MLP neurons of a small language model. Each row is named by its layer, matrix (up: input weights) and neuron, and shows model dimensions 0-191. Each number is 128 + 24 x the weight over its row's rms, rounded and kept within 0 to 255. Numbers have three digits each.
After each neuron's rows, "fires after" lists the tokens most often just before its 100 highest values on Wikipedia text that the model never trained on. A number after a token or word is its count.

L8.up904:103097141114092119110114096119129142112147119121104120134133134163125148095129045199178132164130124112113121119100126118117147116154128123121125095097144183109130088143107147122096136157150103109146124138130130146189127095136105096133138095158095141109137143099153115135137111135137108128135108122116140121189133154152148131122154121149115099131118179166123140140123098123163111133103146155098115124173150115138127129136141090073193131160098110128183113141097117121162135145110124119126103133122111140112192136158161139120099112105152097131087171167135092122148136131122132105
fires after: " to" 31, " in" 10, " of" 9, " not" 4, " at" 4

L4.up342:141055114111091112154104115137165137143096180088124130117140106123144134121126127167089129097134127142149116136137099104135116115159102098088132133154127144114114124088114171149128146117108124125158124138146102177129111133131124160085085147106101136106148120158142144130132103089090185163068126115135122103129147074113141166131120154101106142081182128150155150082101156118139169120167118139138145138151091134134117103140153119134155126126112083091131145137115158146130139113156110157139134100136116113132131184128135166142138117085135161114146124083128129105100135098158159119
fires after: "0" 20, "4" 12, "5" 11, "6" 11, "8" 9, "2" 5

L8.up454:124120133161104133125146161140135134125114110121141130120103178160119067126133111112125091138125124120172118145103128120135150124134158114159117152097098171124141112123130160180194103112103164069131132104166106164155135146142143138135138159121085100189155117139114109104122077124112134139118123160129118139127114102147143103129117171140100185097143116159111114175159144093082134101108128131108176116148158132161120150079108126126110130110114117157157125143145116119086120147143135164075135117145121124083141125098118097125137145131143117127106144121131142122051146140163122115
fires after: "0" 37, "2" 24, "1" 11, "9" 5, "7" 4

L8.up134:138094113135127171111145157143161134118136123089129113066122133142122162168163159086131129108126176157147152136104168149069102137129131104158098142139124105126114123119141157159104127142126135126117115107133117169122134105093136149189139104146176158120125142126125110096117139095114109140197106155158110155148137136083147138120111120132160127104138107078104140148135136170115095139095084094088123093133150132126132153107106094143096137121156093124121160111082118143111123136139137113103149111092113167161152178117095168122098107112110107149150119148112130165132090142132139125
fires after: "1" 18, "0" 11, "3" 7, "8" 7, "th" 7, " Ad" 7

L9.up936:119151072153101138107139144128160130148155107129131156108154152127153107185151152137154140151145104154140139121142104087114114130106134146183137165107154115164141147116137129128142137081104132157144105121100100145109158091128109162107136141145146127156112141135123203082113106174093119129085118167132173127148131120105114080112129158144115101136120108155110120135176121149130158146139119122140138099108147150162145103092106152128145135160137128082109072125155134124141115141142131123120063106159098057150123098137139135106134121101120103077119125123115127115157130122089110117
fires after: "." 33, "1" 18, " " 8, "9" 8, "2" 5

L9.up468:152129127116148128087105094116138156115150091105101117164120145148172158118143166080134143144130120133146143147100138107126088111070117119120140123121167132081139108116104074123096119194141137102111155124126131114134077142133153123128129161147131119147151140152119151143132146124135125142145124118132163101193128103154147141115103115095144121096125190118124093148069091160088130121101087127095115156100125161133114132107157088140101140123128139107137055126153143172093152103129114121141138129165146118133148125141182140161133135120100142136121107133145136146139076123128167119
fires after: " " 40, " |" 30, "ra" 5

L6.up259:137148124146117132139148161083106098136152112114143164152158145161169123094097137124108141142116159112153116144121193133120154155139139159104173069105147177132108152171130106132125162121087151147120177103111115164142106113121122099121124098137138086135175087095117152134107135139146152140119117115100080148107144113142130126159156151125100132102156148143113143080131093096137102135124122093154092098123100106116141122134113112152141145117112082076155113107130104110121115131110116125151123164129157097135095089138132160138158164112148159095113078139142131081126143092117133160
fires after: " " 22, " m" 13, " dis" 6, " b" 6, " a" 5, " we" 5

L8.up879:119143092121149114172128164150143121120115080131093090130099092152118130174138101112111158134136134117108138110132144118093107167135125135146131119151125173185118138162130161143115136066095091140082065084122151153140128136169130112133112130162155155136078129127098114128127126126110112158134135139151111087128118143148069133138082109126149130108117131162128144163149120110127092126152163154139128103130159164135073151108129159126084126114148156145130151132141108171083159123131188171104125141140119115151139118126122127083154089145131127155124146158126097101139106103121123128
fires after: "1" 46, "9" 11, "0" 11, "7" 8, "2" 6

L6.up306:140129124117102118101130143096151150117121139147137142140100164134098132153176103131084130115156115109160121132139099101156134165158160096123101149129124101137121111100145154097118171089105158134104114160134114144088124099091106174157137120110125110142131117114110131135107157150148101079125122108164145153151121106176130138137115156091127117091107160116125144115157093109125112138195100140150108125074143095107108155136148110161170145146099142137102133139084156169167128096159164136138143122111111112151159145114165132139106117088097136100166095124141112123088186116138102101
fires after: ".\n\n" 33, " |\n\n" 17, "\n\n" 4, " " 4, ").\n\n" 4

L9.up636:140147101164109131079111152097138193144131115110137118127157140143125144112102198178131113133105175101144132144114157111131138135181172084127181112123121104115132094111120095135140132142110102113124146126085112170114138134091098121125125125147152130124177068105139132129099137138111176141139124134135125092127137104074135149128114085151136101134127172129140145183118150127144101127115124127142097097131128085174124137146173096136108138156107094090107146134152136164120107161109124127104121118107117154078118126155104151125164122102140094094137150121125108151139168113130140143
fires after: "0" 14, "9" 13, "2" 9, "\n" 9, " |\n" 9, " (" 8

L8.up462:132155133164151174109131108081155151115143087113083116146110100102133096154105127111119126126091109185083146102131136092146112105124119127129135120154102126099090086132125183116131124106167129094122141112138106133111120138149150069105108127106157121123149118116153121112146113101093120140119140097125113101166100170127156157131114141103117154111102188133129150113113111143175095125107125130136128151151127162126182161124121136137147142120119123111160108155118154146110142166122164139136084105136061119155145110141138138129130163125170093186115112114113138135132134175188150131
fires after: "5" 17, "3" 16, "0" 16, "6" 11, "9" 9, "4" 8

L9.up378:108133129134161118149074144114078137112116133087073137115127150153139101133138156123125148143140149129129085134123146143090137134151145111103118154106130150146138049093105150135110158110129170086161150137152083148149143112163129129080137165088090148139151128158139111100137146132169122129145103131143143110107138132127117173106082146105119085102104139077117139126111154174108145110136115126114160144132118120157128112119180116113107132160148107088128151147112102144158159079116137125139149106098164121164132127108092139133122101113156156152153116091174143115163156098151119138
fires after: " R" 33, "ra" 9, "v" 7, "R" 6, " r" 4, "c" 4

L2.up863:078131108142143113158133093107175131118125078092146096090156117060136106142116143131120130126153130134142122139131137129139116125129133137133097168109100151113097121173118148103134104125101141179157107145109140105087102117108129145161171119155103154108117113129144152117134121121138109140163132125159117179133176112092140123096112105132149169113145142147101136116125098133197132142145145132158160102080124107101133139132164101074113158145147136129136130141131127088140173119124100122120085143115101163098130108144164170094123119181121113132083137121131069153113118103163129145
fires after: " —" 17, "0" 16, ")" 13, "1" 8, "3" 8

L3.up516:157185131170132133105120114077155112092154112088171108133137140135130144129120124080090125142106144137099124131125118143138084137141094121144127128133116107108129082127121118124146126113171108132148089173165142101140107120094127167145182140110109085106107133128177125143139156088108107130137171141125115135122146119155123151114090149147183110116134123122118144133121130125128167127113104102138102136093079141126119177142143157126119163130105102128162136079080135199130146121150149113161126145126148160142126156125155137145140166184179116101131118119114078113087119112112121128
fires after: " |" 16, "1" 14, "6" 9, "5" 6, " first" 5, "2" 4

L9.up629:103187135141145155125099147132134158072119158133142184125121104139142115131139136112145113114114132113150115164087121100143091108192122111115112143129115141104105086121129129155133110081129132153122085136144119146133149101146125134078132143169133151133167177103152171118132129095112104138123108107095094121109149132095126181156093121105159122137150144137121131138093145124106142107135100094112111108149173099112134187148143120099156100120097125118165093151086139150117112133150101125137137168105121110170121180128150133142142143103097140153120121133103131161103141138200101123
fires after: "8" 16, "4" 14, "5" 12, " w" 8, "0" 8

L4.up425:169080134111127172109169122122133106142119132139144176104147142099149134117125117121133048148129156136133109121112142160121121113113144110133149097093087134104135132130138116134140103124139087150089101126129132106109072112127092135097160170109137145158138121101134131137103129157151153156114151127133150144116182114157122134154124102101121144192167142083088152127120136107140119127148124138141127086156094132133170102133079124175123163087148129096139129116166163103176088103132123138126157144134138146129101125172134149137128162096110109102091092147140104170124153087133142133
fires after: " " 74, " \"" 5, " (" 4

L9.up573:120123079114113133142129113129105131139089146112136096129123138131102144093181130161162113161137143116134106105148158162098081189145147113115132142155135128164122092121077078130115132147179127100123094141086161144137074119169153137121152108134132148103144084142101142140117120154115145151133175089154108107122133137125084147144106110173149138145152168121139125096137108089142138121141126090126076139156087111151156129097135160100126131130157149143140111110175096106137113114121122135105158159134101127090112103183109119121106104130156118118148137079115136127132170117146130097
fires after: " is" 22, " was" 20, " under" 9, " with" 8, " \"" 5, "\n" 4

L8.up312:095167158173088145155168139184132123118081105100142111087147139121127137130103111109108110141156149151127153122117147129124150184142147157154117107086141140135156069112135118134128114125164136091135142090165124117109089120126115096111139177175124127129135121083098097123127122143113126133116128163104098163141103139162112092144118119097144118125150138108152117063117115098154140096137152137110125114114112102172187165122139132154142117149100153107114088121107146149121109130074141129110111128149136141123085125129186123132102161126157119071141142130099144113140144140105115165
fires after: " |" 33, " " 31, " —" 5

L8.up315:124126141101155130128101107105162114166091120110158069136106139143118159164121135140156106110130127095121145116137149151097106098078121130147198125143161128133147160111135128143101122107134140147112109113126143112099113118151168110118107123127143109116093122135157060108156142126137138112104103151131163151146135150052120207123128152153101103109103136180134120135073127100127082161164138151120136148100133107140146121126186125122124128105112123086149078163152116127111147137134069134104119112138145115130154131160128146120130114151106115146147151136178120124120131134102087112
fires after: "9" 26, "0" 26, " " 17, "–" 13, "2" 8, " to" 5

L6.up276:109092164130103172110152153108162117084104136146145112117146096150124108151120160130130139115129127067110112136114128088147122143107146114164145118118098135090126112061147109112125126128145143093134177115117106124118161096095126122100152126125119131196110119106117163093128141159127163134161141107106112131135128143192098130132111103146153154131142126137108105099149137124167161177131136144121116134101123094155144102115112088138139144096151121131138112126174096108122116128177118104157159127158114163093136144148191168143129145066143137135098145152119126152141111068135135136
fires after: "°" 25, " " 10, ")" 9, " S" 9, "." 8, " R" 6

L8.up785:086138126113126097125165110112103164125088128126114123162109146135090150115119111159139107129110141121087131124125109101074126110141095155100111099111121172145104144151123117143131153142143109127103123131127112145118108137154138102093099097131095142108140144148159099107111116119152162127140149122132128161099152125173171152133129144060111106143164138194088193173139105123158104141145159134115091101154078109180130123167166100087147125124121107147135142129084117093156118142127153115141133161113154130123150137091125150100141107152127115161134117144165097157122157105140097165
fires after: " to" 35, " could" 7, " can" 6, " would" 6, " not" 5

L9.up702:114112107152139119115137122124137172132118109122116156091135153099107096131151119119106189120106068168152151104122101124106129140082135153156115123120163130132142127147116143139134102150114087159144145142124110117111156080117140157156140116112114082130090139172136159133121096093132154161110067206107114131119152170096127083118133132143166148177171148150177105137163123110089129077149102108118149140141110134141133092129105121125113130144156092106135111142133145126107102147149133138160105149090095147132098116109153146093129169097138113108124128158132137116123103117133165104
fires after: "1" 28, " " 20, "2" 6, "0" 5, "h" 5, "8" 4

L9.up874:091151117124132130120085102136157129158089120110109112125121176091089146109132121145116152163102134130154162121140135157178100124145112140124168121128134123140094076109115114096112143090160103065133145166116190141147114127134117154101166123202141129120132127116154150111175081119136124099108138144166182126136149121098119173139123146167103100120118111110101124109116125115107126128124145145114156097157140127134115151142120196147095162091134144101154099109120080124135139149155121115139145098102133127126167149146130146140119164122109135158100111085115107120108159111121099117
fires after: " " 24, " U" 11, "R" 7, "O" 6, " c" 5

L8.up803:157073135142147093097161169136081131107136122118171115107130145113130131135123140126127103113127125119080110131123153188115108118118122118149113121135162138147134093137077190095134129103141158119128104143075155173155124107150104115122100123121133104131130094153099145131097128117127092150140137127118086177137132093133088151144148163178105112153151127134123163109135115122127085096164105152102146159124151116137093100112159172111100092128141113170150142115137091141127102138138128155099198095140088113110157143133167107119110117147133153123116162145124152107129145101168112129
fires after: "0" 59, "9" 9, "2" 8, "B" 5

L6.up244:134099108121133118140131104108143121125114106144103099158108130130100140121167128162132129117145151113156145122127127103143086129133146114142069161107131157169103051131090145072155138099114121136129161135171120110135115105134107132156140114114166093151156122153155127131141109130124099109155150113154141147158081139097135121099100139106153151125128188130117172119125140142182141117158117185155175079116162072132125136119123082121144124134157142119099120106112121121118122124056131139137120098098152155138122123101146124160113180148127148110122126134159139091075132135118126158
fires after: " |" 36, " —" 22, " " 12, "0" 8, "1" 8, " –" 4

L8.up570:110132126166093107113110093153142124149140098152146147112118173094072108144152111148135091129129130106108177108155135141103102148127100139149157138090111105093130128123109125069125173085120127148107141124094117131104148112102133121074179161158142133144165136109169109138135151113114132080093109156135097099141134106125111132113117138118135135125160189142211114176122119106089129140155102129105159150153129129095150149112160134129129122109113108142129160107062142146135176125129128146101092148177126154117167130098144141153140138135107126128115140118100117142143116114137112120
fires after: "2" 42, " P" 10, " " 5, " At" 4, " pre" 4

L4.up648:151140090117108114093141066144161137108118127096138128092130127177123146106065138180100107146141122084123134149121144127140166117078147130137117140154144134114174088141119151091162123104116083119160133111108110129100128131089150102111119119113131109150127105122119120132117101135139151150149115135101136156159132094133132108111100142134142124123146137130153137132170130111089147116126093112094111104154138149112081169128128116143141148095143137101168117127083162110118121127068175137124119173114172176120170127127157099156126129147138126083160121136079151161163155136151083137
fires after: " (" 28, "\n" 12, "\n\n" 11, ")\n\n" 4

L9.up149:102135146127114118074146132127147155133110170123131141118124139144114140160093129160157136168089147154142107106100115114131067201113123126102112117107145145115114083088121096120127102131145103118139170163154138118133114107156112152130114118110127091108173102153125178138143129126147131082142137114106130147137108126118153155130130146095126156114144169105141077160117142115116130079132121126147100056155144132099133195134122096099156132159143180112113167116121149168171080127134145119137130146149153124146116128133109122149137163118098120127127142137130099104108114123180084130
fires after: " " 34, " |" 18, "ic" 14, "2" 9, "3" 5

L6.up680:116110154152131167065174085126132098121134116168172150110138131103134130141101138164120079154140112110134154133151109097155088142129140128117131100163068132097122163166143089123126111141110098122091142116129130142111132090156105103134203066161131102114111160123152147141107139145155135145131123130127153105106162124159080174129070116125106147116183121145127130107137121090092108135136125181150104098128145113147119112166118099132128109135146118099140121148122131144148110121123114144114125124116136130125135069165108127155092136128146139132129142176123126121147127153129078156
fires after: " " 68, "–" 13

L4.up554:135139125121132129163152114097079075133132151142129127126140149168122132084131122106154127182149139141119094149083136112131144133149141087124084146103122132136176117103127132124143105110129113120163158155148116092120133093118107133107156125112103138123134123129185146101124137123133079128041128082124116151174124117109126134103136155136118134145113125148118151113145132061151134138152141076116178116137120150121142147148147143127140136106095149154119194135140136122197121097136100111195134103130137156146120101138142135138118102166107138140093126112112143092150143118088142091
fires after: "0" 22, " A" 14, " —" 13, "1" 12, " -" 8, " " 7

L9.up809:128114136127125090112121142145147121089129104139152124144149171134105119112138117173184119139158111122156081088126165131128153116130109155139112121081167147109137104142107108090104152111168154122107196184113146160124113140133110133119110159114134175141154141096110149066116117158095123128070141112146100151116097155159113148101107157114109119133110107140108108098092124117132094125084139151105127135116126155152119095146099185137136167107163114123164135125152112113159092133140102169107124164146093117091148081129148115127106109140129128141124142148130138140115151151157099092
fires after: "," 21, " as" 12, " in" 9, "°" 7, " a" 5, " to" 5

L8.up627:161153088139178089121146110119134117123103119067096105128117116132136059135108128119136156142124128145166115155137132123135109151129101129107089148139136168082110132111086131114146169117116122130088160135144143137127142094092133119161147134122093119115148066165130126113150094167159131178139167169111125147124142125126131123134083161096107179158120148113123110110130109102151099112133107145188136089115115108136159122129133111136202151104137103148119156160106112173113128119098145122100108120108178168124135101126109165121135140119119144129107087137127129114126137147118141168
fires after: " " 55, " |" 24, "%" 6

L6.up682:129104108108111105136098167111118147143125139148123117095177121116096158137131139143160125156124128135124126131138178114137137128170133077141096123149187124184092105096111111148095101119140158103095152156150130139122151107157076147135135120181156142120095167129131090141143112131166139110099140115149107140122129119106066101101132159096160149137117151131103129174086113162125140125115118082118121091126101135135128126097124132154147105120119134120141147121098148098142139131141131120078124166123159136144129170126120119111104123190109123092120112147152084124204134090097138112
fires after: " W" 19, " R" 12, " M" 9, " D" 9, " N" 8, "N" 5

L6.up44:108083133140118130116155094136153177155101149128178116100157118129174116145083125176154127143084114132101104154071142093156121149164136146136077127129126144165104110094126104143131143110146116105151163157129113201088091142138158127117114102097128128137132119126085112143120128141105149172104141116089082106105151113140101138163172154122145150109119150122160124104098126114125121105124117157108123108113138159091076131131104102150136122150127129137135130158117176109153090141095082125114145160142114078138158124141127141138172150102149149115139160125140135134140135117129087121
fires after: "2" 44, "i" 6, "ic" 5, "ase" 5, "6" 5, "a" 4

L8.up267:095152125148123124136166139136136131148087074123117089117129132072186120143117122090100146081112145140147108134110149122158064140147089174106101135141161134105117112156116126118116097131136146112135124098124103122155148112094145117157130100121082157141123161127132161109105123129119166126140088128098128156154132100126140170138078127155204105114139114115160108153146154153152150135110101134111124128125100130130142078132134095125143116121129129120141154092092144154081150113089131154145124118147146173168124129141162164108122121149141143101153134129096139143134070081118123162
fires after: " " 39, "1" 16, " |" 10, "3" 7, "7" 4

L4.up67:150171126106127143092112164116171155107111135172146115105124096134105120129154170104121129183175155096108120142112132150102142129141157129137135126131088113129121100154143151121083126146140169170142119119135092179106200124115145142120142146131078136108133156118130117107129157107116104118129104120129129155143136106123132149110122127092129121117109124106150106109150091088155146172139136091103064120104120094148142128082118118118113122085093135122150119159170086103142107121131184118143116092153175114064135155126182152123110124127135131137128134127142122104113168100154141107
fires after: "-" 19, "." 13, " |" 11, ":" 8, "|" 6, ")." 5

L8.up62:181117082115125120127167132117138111169139130120142115110137153160139116165123104143131158128128122150169083124114133115118145097146118131154134160142189127148122112155076144165131135137140106106124107156137194140110108149126148115107100122190126144182146114141128153122157118079133157166142131100149133124130145099112151143135103142128135099110122159099117081100091109128099096122150105088097137120126157121155137176100095177114111084112128110117114144139149120117128156106115155083117163160111111147115151143104150085121130089155095123137146126171099110128089102154109106098
fires after: "9" 57, "8" 16, "0" 6, "7" 5, "1" 5, "li" 4

L8.up334:103142093169169099130165137098143125123140058144091081114086122143094131126157130121144114131075147142161120084136122129121082162145114090116133141116144157087155103128152133132143165134108094134136143120107134136110132123171105132135114164102115114117157105123115152112162126115115098132186125125098115134128106102120142149132165128114122160125144166137123151164134124142123118096170108116119117088098174112129114091099139148094110115120166114151113172156097098143095108149158141130148126118140163129108162102119167169136112138156135136143084076105144087144127150122176158123
fires after: " |" 68, "1" 5, "7" 4, ";" 4

L9.up607:164130100147140185132154112097167131078138149112086141068122142116108118153128115114075135111132163122133100128133117156127110127125145143095171142107131099096121102104104158141128141118099137128103099134121121129100120144151110090101141133138135111127174132136165135141130167114111176123083097096138148171128133141114127130148121120106123143126154154112118134156124086106168060148146109112128133075103144126128138112147154107104149105136133138147185177114110156156123118102160166126138147156143116169119135124156100129212090157092176112120115112154131114156117143132133127127
fires after: "0" 24, "." 14, " G" 7, "5" 7, "och" 4, " Ell" 4

L4.up495:136104119148162130135097097145115177113145166098176077128161118155120154158121128155094147125128095154176102189101131140124129089136141117115124161138131147119158128117121135141127166123133144106113136110126112168121113141162119139103113108125123085094124160125121142126087143152105138138104116149133141154128130134113125149059136184098144138093108146129158097124157111098111165143136086153166115113125103104105140145127182144100121100111147163115153111104093126142077132098105168163127158121150127123150160112079115106111079099136102159114100099161118128120143135134111166101
fires after: " (" 43, "\n" 13, " \"" 9, "\"" 7, ")\n" 5

L8.up845:166182158142152122104132139100120183135110129153117144128119154136137159169136144098119136157171112145059185143144067133123128170107134124129069106119130192143176124133138171132142136170120101153150171121123114147147109137134135119107141160130098081131176108107112177105104147156118144122131122079106114128134129116120118148148113123115125140145138116099115152105121132120119154127122163090100135114131151096107124155132123116118109102114118096134110172111119105136133110136128147146129089149137097126097134112167146100142147123117176132140115100102065093137124125092112096091
fires after: " /" 17, "-" 15, "." 9, " p" 6, "/" 5, " sy" 4

L9.up568:105148091159145125150107129082132153108141093140139110125129114086115125130155122144143081101158142142167071159130152139107148136106122147143117106104153124142118122116120167110184084111106148145120092126104155155169054111125137097147084145115091112109196100142121116136112110146124113174087113105115117138109109153151088107111075140109162118111120146151115125090088165130143143158146149142122142104144133114116154126156111128121119121097134171128119091116132152141136132156160144145138130169151172136156141128152091139141132145099151122154138111140142178125118160175151109107
fires after: "0" 19, " m" 15, "em" 6, " a" 6, " per" 5, "m" 5

L4.up37:132127109104127135120127123153141135115094134124160136174103146126107146108134135143128122146131122144147150141132107077104127108096156117131124110156125163084162108139088096110102155145153114181121101120133128094107086144193131092099154151165115139109152126125127146140119133146135160101157132122188156115111151133115117098087107102148151131164127124142135147125141135136138076182119137090147096134122163098127130075116121117139160105116114139086115107086135187130134123121120143088097185118112140148125124099119133108165145099087183136088146152157081138133112098148148138087
fires after: " " 38, " (" 36, "\n" 7, " \"" 4, ")\n" 4

L8.up750:176125148089133140124126174103070129120072112098131093084200109168112144153126126131128106110156178129128096083169135143112148124099135163126131136110160121135139116098111115139111130124182167131123103174139150162160137122124121166128119135121132147147149131137113091145125142117155144179162122125156124165142138146098106133148100143112141077102142117131120129135168156159118105117140129099122144078109088106185115118114145112137149057127136155123156115152087151132147121131146118077114138130103126083136120136114100130121116127109122137119109152154147118105084126143109147111
fires after: "R" 14, " L" 14, "L" 13, " M" 9, "D" 7, " R" 7

L10.up933:133112135142131128135114127136111114151133111160111129161155130073092138103122115123125115131110125130142146130132130125137071129131081130136122148126143105093112101124116112163117162121130139100136114163096158105148139126132140162062129093123089101170145112116161121158101121145125090161114182141145105106140157111125136122113148162173112103165170159150112130117092119096128121095174132117125153121142095110091151114129125150132126156105143138134119131137193138144167164149136138150099058114108046152105159134156150124131148096093115103140120152166135142082100129130141084150
fires after: " " 27, "0" 16, "9" 14, "2" 10, " screen" 7, "-" 5

L9.up95:119092195089110162136113123142128142110128066142171161121190135068098094141151128115125124146124080082124158129165116107120128123128127132147095154136129091145144116117163165144134130109153090159111145136142109134130096110126110104153096105134111141126164110092080141123148148138122122156121128097115151124143121140153148136127128138115086108149178132154141128141124155105102154150097153093110130148143182120122114122140129074108125133083139111096123121166128152132139143124132154110133085117130122133126121112143127149151170155057177133108076144138103127156148166148115121111
fires after: "." 41, "1" 6, "–" 5, " e" 5, " $" 4, " p" 4

L2.up69:147153120113120170135167111096107104126115090137153123079086162115161132154158158141139141125161099147122094106104131120144154081151155112101093133108108114169133153133125127069144108112083102131154151189152173133126115109106099131132161140135125108094126143170141158138115109117145103116130128095145118173159100113146118096093156115143140123111142142131081108147103128098153116119132140143151106087093117094104113144157157067174149154074145123112155152120121152149125135105103116127149121135106117166130149107119136147136071121162119102123126133134172125110125131176108142146
fires after: ".\n\n" 27, " |\n" 24, "\n\n" 7, " |\n\n" 6

L9.up790:126140115124136121112122169096140141116106131123158178086190101139140111156127118086115120143145115097094113134110149131112127103091119107147122121137138136144096113129125099135169160090121087149134134106127166121160121108123096103138155137134130129140153107144146111151133132098162106105083169107126114184127073086194128134126138147142120104099113143110155095135130154117132147149110127101130110137121106108134126157094099133140147152140126137086133138126107177116187145141111099133190143150151094133122159154124183063163116121129158189115137100142134131108145104098111111147
fires after: "1" 20, " |" 16, " " 15, " Re" 6, " N" 6, " Le" 4

L8.up350:107151139124107135102174107163139150112131089090136112061119124139110121137132129136154113136093110146187183143131128099119107140127131098114100188117154144136167121120120122135138164124133126114115154158099144114135091124077115161162131143101141130142103102153151149104145135105125159126172125142140101089137121157139126160124092126108170132180113156115155149144112135102128103107140109155135148083143120129084125108137091082113130112110148120125156140140117145126087135113116130061131099135158135096092147123151151108131161129140119104140098093133189103075097168160135132134
fires after: " " 25, " (" 24, " |" 13, "1" 8, " m" 7

L10.up675:148104156137135091091135138149098104179109137124096093173080096112121160185115147112135156153146054148131137119158114144100132093135128111182124143127136164136129138126190137146119197122121131165098104139089135128118145122120151128111160127114118138096096122111147105125186135116125152120126096164145104087151175137080160119129115149114105104159116125133111136138136114143133079133164114089138063127141108167159145155126122107119107117084143102120121120114124140119087123113131100125136115139112134072127154146125107174151146112148130123095106117130141134124146141114128124119
fires after: "1" 48, "2" 10, "3" 7, " " 7, "4" 4

L9.up789:164085161115136117142091109150130125143152093121107155161135150130118106148090094130122136129152113129080113136140129156146150133159116092136155105118159113142082118105143095114139141189142097106128153142125145128113130063151119143162159158128146117144122143128135151150079136117106143130128139131117161124179101135130102122136156133122123147127102133140169113165109151091128111132106129138094073102106100141145116133114076150138182152110136110145116132103121143112152143123095151149157133095091112164138123120148164068124080075149171125106154137139057096125118123137124160116
fires after: " l" 16, " L" 15, " J" 9, " s" 8, " |" 6, " Le" 6

L10.up836:143115148164154116054161145157131128141107095128119124152168144173144085099127147150116110147092141097124144125138142118170150121137105148092160117118082107082131127145153111098120154137145079091116135143102105135161159118131120126109146156111152093126145125120121140112112082143097112146090127164187080150140154135119154137092109112127147120109113100146149134127121144126131123147153102168122100081119162138149099143169128184159130098113129117126097141086090134124105153114121124146144107158105146148094140156112140144122120100129148111138121133117082126137084149105163172178
fires after: "2" 16, "0" 11, "-" 11, "|" 9, " " 8, "–" 8

L6.up459:117118146124131113154093120077138123072156114151166123125149130175112112099119147141109116125115156126109116079109140095146102088134119149107109122141129139150172149141109110100106170152124139155099103115118099151120139102106090152126144138141093167145163140126138112127106133091142115115086108110132111108120105131085143135139121137126124152142143128160129121143156167106112128059136158085131138112119158107093118125177143071162143163144098152130124175144136106128123128067155182137134156109151141118113096116162138141110134122155189133155127160178113082106112093136135142136
fires after: " —" 35, " –" 9, " -" 9

L8.up92:119089181106126107113102163164117152094111153115122147111160154109115067130109118158118140174188132121115090113140114149113132077167166139134166153113141145122132124121114127121092093145145168117121111146090147148127123099126145173145123127138110119134184127101120088100150115124147148150100155166153137147153109102104129123119134141113174078080113107168112109129128103141158127087161131149109124110121106126093159127125152160116138133132114128121136133089120144093119117139108110132136113097081168126146134104194111118132106150100127119150170073146173130114124144117113128101
fires after: " l" 19, " L" 17, "1" 15, "L" 5, " v" 5, " T" 4

L8.up829:106107115086150107150104138087123138138098113109143149148122099148079119112096127106110129127169123134148152141135115140144172071136097115116090134099122099108153110108153096105108156130148127147084172177133099168108180106107118135119133108122115158122140106106112134164143136144139140116113168149154144148124107119153122133074142115159103139151139132121126147106124157137121118073152124108130150090116104124159137124132129141199115066123133131101158112138122114104140111092086103141105159116148101155118149162146180111144126113168155176108091160130108088154163126132153147144
fires after: " d" 20, " —" 17, " to" 8, " |" 5, "a" 5, " a" 4

L9.up365:151147109130107108089143148159100136157111113113104096122097099118129136162149158085104177110110102103120100092126152132130145136115132100135155067117134143164114085168080137121123132147125112149130149133106122165092155151129058097077108081074129105175137116143156142136120150154115097164147149134147102134133121143150138143116124083144179098127168138157165108098184116114100115113149125127127118084123139143123121146136109139160110149158136159139112144138112136134085142151122137124151110104117128178151157111093129133133150147136128122118156137169086157125136139151087144129
fires after: " " 37, "1" 16, "0" 8, "S" 6, " (" 6

L9.up327:123156156107147098111124125134122128152142113107130124147144128122089126154148090131118139121115138139100064128133175139154119122151110165146130132111178125161142126143128161107110070107140116135147148148143152124169135133127130163146122123129111143134120132109104160101108134150116064113143094160147122131141121147111149163129084167160084136102150170168193095108121110099110120085095141121123181149153153112130110128130136162100108096181153114114101101126061103140154133126122129116115138136141107143114149141110128155121126083128072160086166147108120110109159128173121093122
fires after: "0" 26, "2" 21, "4" 6, " in" 5, "quad" 4

L9.up775:096091153120158094148129132105125110061147148152115117102119098140112132108124101149118164096150121110095127155159122131135148156159125148152121136132107174093139157148162087095119140147084109090136107138128138125152145073119107144151140069117123156155117196167169130148101109123156132136105130152109127190119119135115112142139132131130150143111062130120129150117111153103136101126161094132101136157113083117112106114166108102104134147126112093159113111119144099131148125157146172123089143156148156123113150124159145157135140079118165098118105130121119126124167079144116141134
fires after: "1" 22, " to" 13, " |\n" 10, "|" 8, " of" 6, "9" 4

L8.up609:138100115118097114092134136149168124107135123131143127145148144165104137119139172155108140138120137143140122140155165103121113151116160101098139128121105137115146110132108161181147143118145110144156120118110189147071070156133176122121113149111184097135167119174160126118109125080125115125086113103129133142156082126134145164103127114130109117107128153117133118152166152134129120124142129128121143137146135105148157140079148091102129139133111069108150111111111100126092170111129089108074163131096109139076169170104108108157105123105158129104122100138159107083113159135122146109
fires after: "9" 18, "8" 14, "0" 14, "1" 7, "4" 5, "." 5